config.toml
norm_eps = 1e-05
rope_base = 2530.0
qk_norm = true
bias = "none"
init_std_up = 0.0174
lr = 0.00128
final_lr_fraction = 0.0
MLP neurons of a small language model. Each row is named by its layer, matrix (down: output weights) and neuron, and shows model dimensions 32-287. Each number is 500 + 40 x the weight over its row's rms, rounded and kept within 0 to 999. Numbers have three digits each.
Before each neuron's rows, "raises" lists the tokens whose logits its output raises most directly, leaving later layers aside.

raises: "ward", "de", "m", "mp", "l"
L5.down883:561423486478513502468582491573440498553414500483459503520564526568533481467373457461526533525567535493476545491486502524470503492503463522479518526449498518562501429553474402435438463501540508477548442541514497571516510455467372458476486440445498529497484512520470458504478453509542537508494507470456546611514556467496474496544521566519557507530494460527419495492428517446500421518569542474525435444492502508493512492472452453548518492571464421545454478505472525525468464507503557505504443478509430507533527552535529469474430488562482517464576519469541487516522564456529564435551432511547459518484529486411515458525495536526408478490562484468467492547502520520432449468498528469541514482486466505509488492384508493512508472478588564527464504505520491528469500516527439

raises: "ol", "ll", "le", "ron", "led"
L5.down625:497518505449560532503463432522458539515429486445515505578561452473471427538472584494521531549529489449415528477527537495456527511429544598534452490517463560491498537503471514555475487492413463508526448467491493478494446459466587467506572475515498556401545555523439530523495486494440551537555505498436420462492445555500544539448516475542489601523505479455548493477516449447451494454448472500577508500543436480449560470548463549480466540490533540525441481515509511507531498531512548474493518571544479527502584461555534534488509507530504564520475426524460449491479520482470541490479436551431549481478532495449543554514515504504473545423465475502507482567482520528520404450499520519494494431471540538486489485506456551508466479534513590530454503480549531443446468582517535

raises: "as", "n", "ple", "est", "ident"
L5.down1256:543508502439467541522452507525502535508408419510503446497471455536509559548461484459575511475423523536510501470466503559491520486563557531441498538504488560534572535483443524474512531512473459476451472477481554515448501505511504524535415485513514481537499456504516527466539466439450454470484453534468550459483533464442554471492502545489500510463551534432486442466536539532437451544506520587473490579494511504432594469487401478535506574538486537529474529496504532553567499437525507524461510482553499476532543495496467528482486510516499487465456480443505527557457575498486472494542516510495527520474434404472542484488502394515502468474472510515538484484480439438473543478492420536415402515423468513502479475464529454461506522508495453413526478525482432438509513556485498

raises: "1", "c", "2", "ke", "3"
L5.down1075:494511464497445465581484430447569506537559474478524477544449493524524495467530471498517507490518462470601470537491642524457488536464478467499482468512489536492481545503488486453554477503494561587503435531475472537501513520578488436531451494502509512522514430479429525488473407434531528494584581547507523478573462479470476515447509515492427493461521448517488440486490570597550533488466514493459492595462539558497463543496448477470504519448455453513485530534480582411423419485597497462475525407518466496515518489442517517406531507472459425506562481458553547409434434505475448513569567536487515523509503523437511419519469496544514499492545540516531529511520512576556531469496538596487472484483496509486477576487483524474474450500507475496512491528500470494437485522486463

raises: " Ru", "mar", "ru", "van", "á"
L5.down1317:477602531440510500529452488535513543561441500534501491539499461514490436497475551472472489495398428497505506527478449543434497559557547522490438429522444511476534431471491491454501518509473514473473524476504563552520487519496432452502487507521517495519599544499508473467517477478488448488505520533508507525484562458521511502484437494446499486597560475529532474517520461543501511528494494536482466439512484511534478510594517478501516482487534488484471511505496440487450539501494542496514577519512526535502502485492554532442535515528487487542555528490462436444514507477503479564496543537521477487519520552541516532539484501511512516498537499493544522502479498555508491526565469555529504443481406535467450596486486490495401466589535486515492540475483406507484520575593456

raises: "lin", "c", "ci", "le", "cur"
L5.down2:499500478460527562467563519526551475531500522476485519505524466468605516480536486482600545527527587478515512496569569527503485519471450497501535523466510525494553490592549498460544498548522505547532498541498520583507520463528427485527474498500468515488570456547453513436482464536562487543500493547449489460463465500532461499470504540515539543531513457427407477521530519532570507473444541453530528471558435473483514516522514424522460462550446511459497549499457550480514496492514526516499425490469480568517523534456438460497516523535460537545538462512426518465474497533450522482535453464600466515447506547527505467510516508519419496426494450534477461479511505513537609507441508532512551545524465499419451454500478469543515446555537493504556537541541554492457457469511447

raises: "al", "all", "view", "out", "cast"
L5.down106:484549510564461459487528402453415549469512442478457495506451536460515499529553488501469537503459541547497500574473495554525497500559577490469421503460568481474523474482503593508457512520457504376560401549477476458515432519453536520525503500523440505465495530495548427480459462454482548533459530493485510456563494464462484470564515451523495590499468470411514475470500493472520556522505442432480495565443544499476467527436506485549511535505486480538517483521536528515574526413477449561487524466469554444543502531486482500501536465467417411506466511470511518500521535558417492497476515540447421550461495528477545516504477439484536482473490469475475473557512533435520486401566469507489446472520422515521485465505554476545416480477505514461516526545500484505460528564543437

raises: "ti", "tor", "the", "to", "tern"
L5.down920:498549512507546540482510499520492503477591540547491547541487475496497549504474462556521454492497477488477495544487537526462479498433524515528436534490550461521422485468494563524444490488482493481529514504559530531482489630598519559482500506470418430558477478449576568510524545587468494471492480471497494548467515442532515580458501419474471520434562502557522516487574431570565549428504510447488547548501497487463581503486516459608439477566528530545479463445517505474474471469550530478422513467497467516495501499485525509479520550517558470434523497479542495473451510475470525484532476488457519532508552435497468484535552447482560520467544464610539500516470427480497578510497473473485474456524536491559551450529520449491423517526565501486481523534424528383581521501471434

raises: "rt", "ary", "r", "pp", "m"
L5.down1286:500456502551509495525505418477419479473481473532539470544428420531421529521523593470467520560493509468471517518563489534456573481538427486495541561500465555515552495524556500393464443557528500485461446484451521467496509435487440450499538490505529497508444511515524475447500462536559460436442488519538516510457554465535510494558395536507538495510485508551493462512464517518518500440492534437550414463514503512512502538463456488503585519466538532531489496471469560472483595489510535529540498497498539496540474539474391496484511499531469520554510473438467498512543563445443471524493514545458491514546497522508538525545459563526482554541514541521510525503488416546448542438471460498510580485475460490499508520569551427528517529570500483457537494501524544509517500506475539

raises: "od", "c", "ban", "to", "tern"
L5.down419:506437490577429491485488435506489454508539574519447520484457564532546562503495527511566538544516530491399532486544530590531496455569443497501505546440525530525539544456454558498499431518496535397492486478486478492558531511526535502459481483506513573490515576543449502489472482451503507501495557515434491500487529518552489445515464413480517495459487539565516509487510548458570425522530533487436377512482477528490563509497450502550571547523492494517477501483538504475457492421539482490531441471495517535503498513458492481527434546421506475555521447499422515535419392534575490497520517477532472530507530515511431491520488483506512504522462473465544433522491625550542484477476495551510476479454519549531481479522542461523417452516555517503448559528508446491524458462502550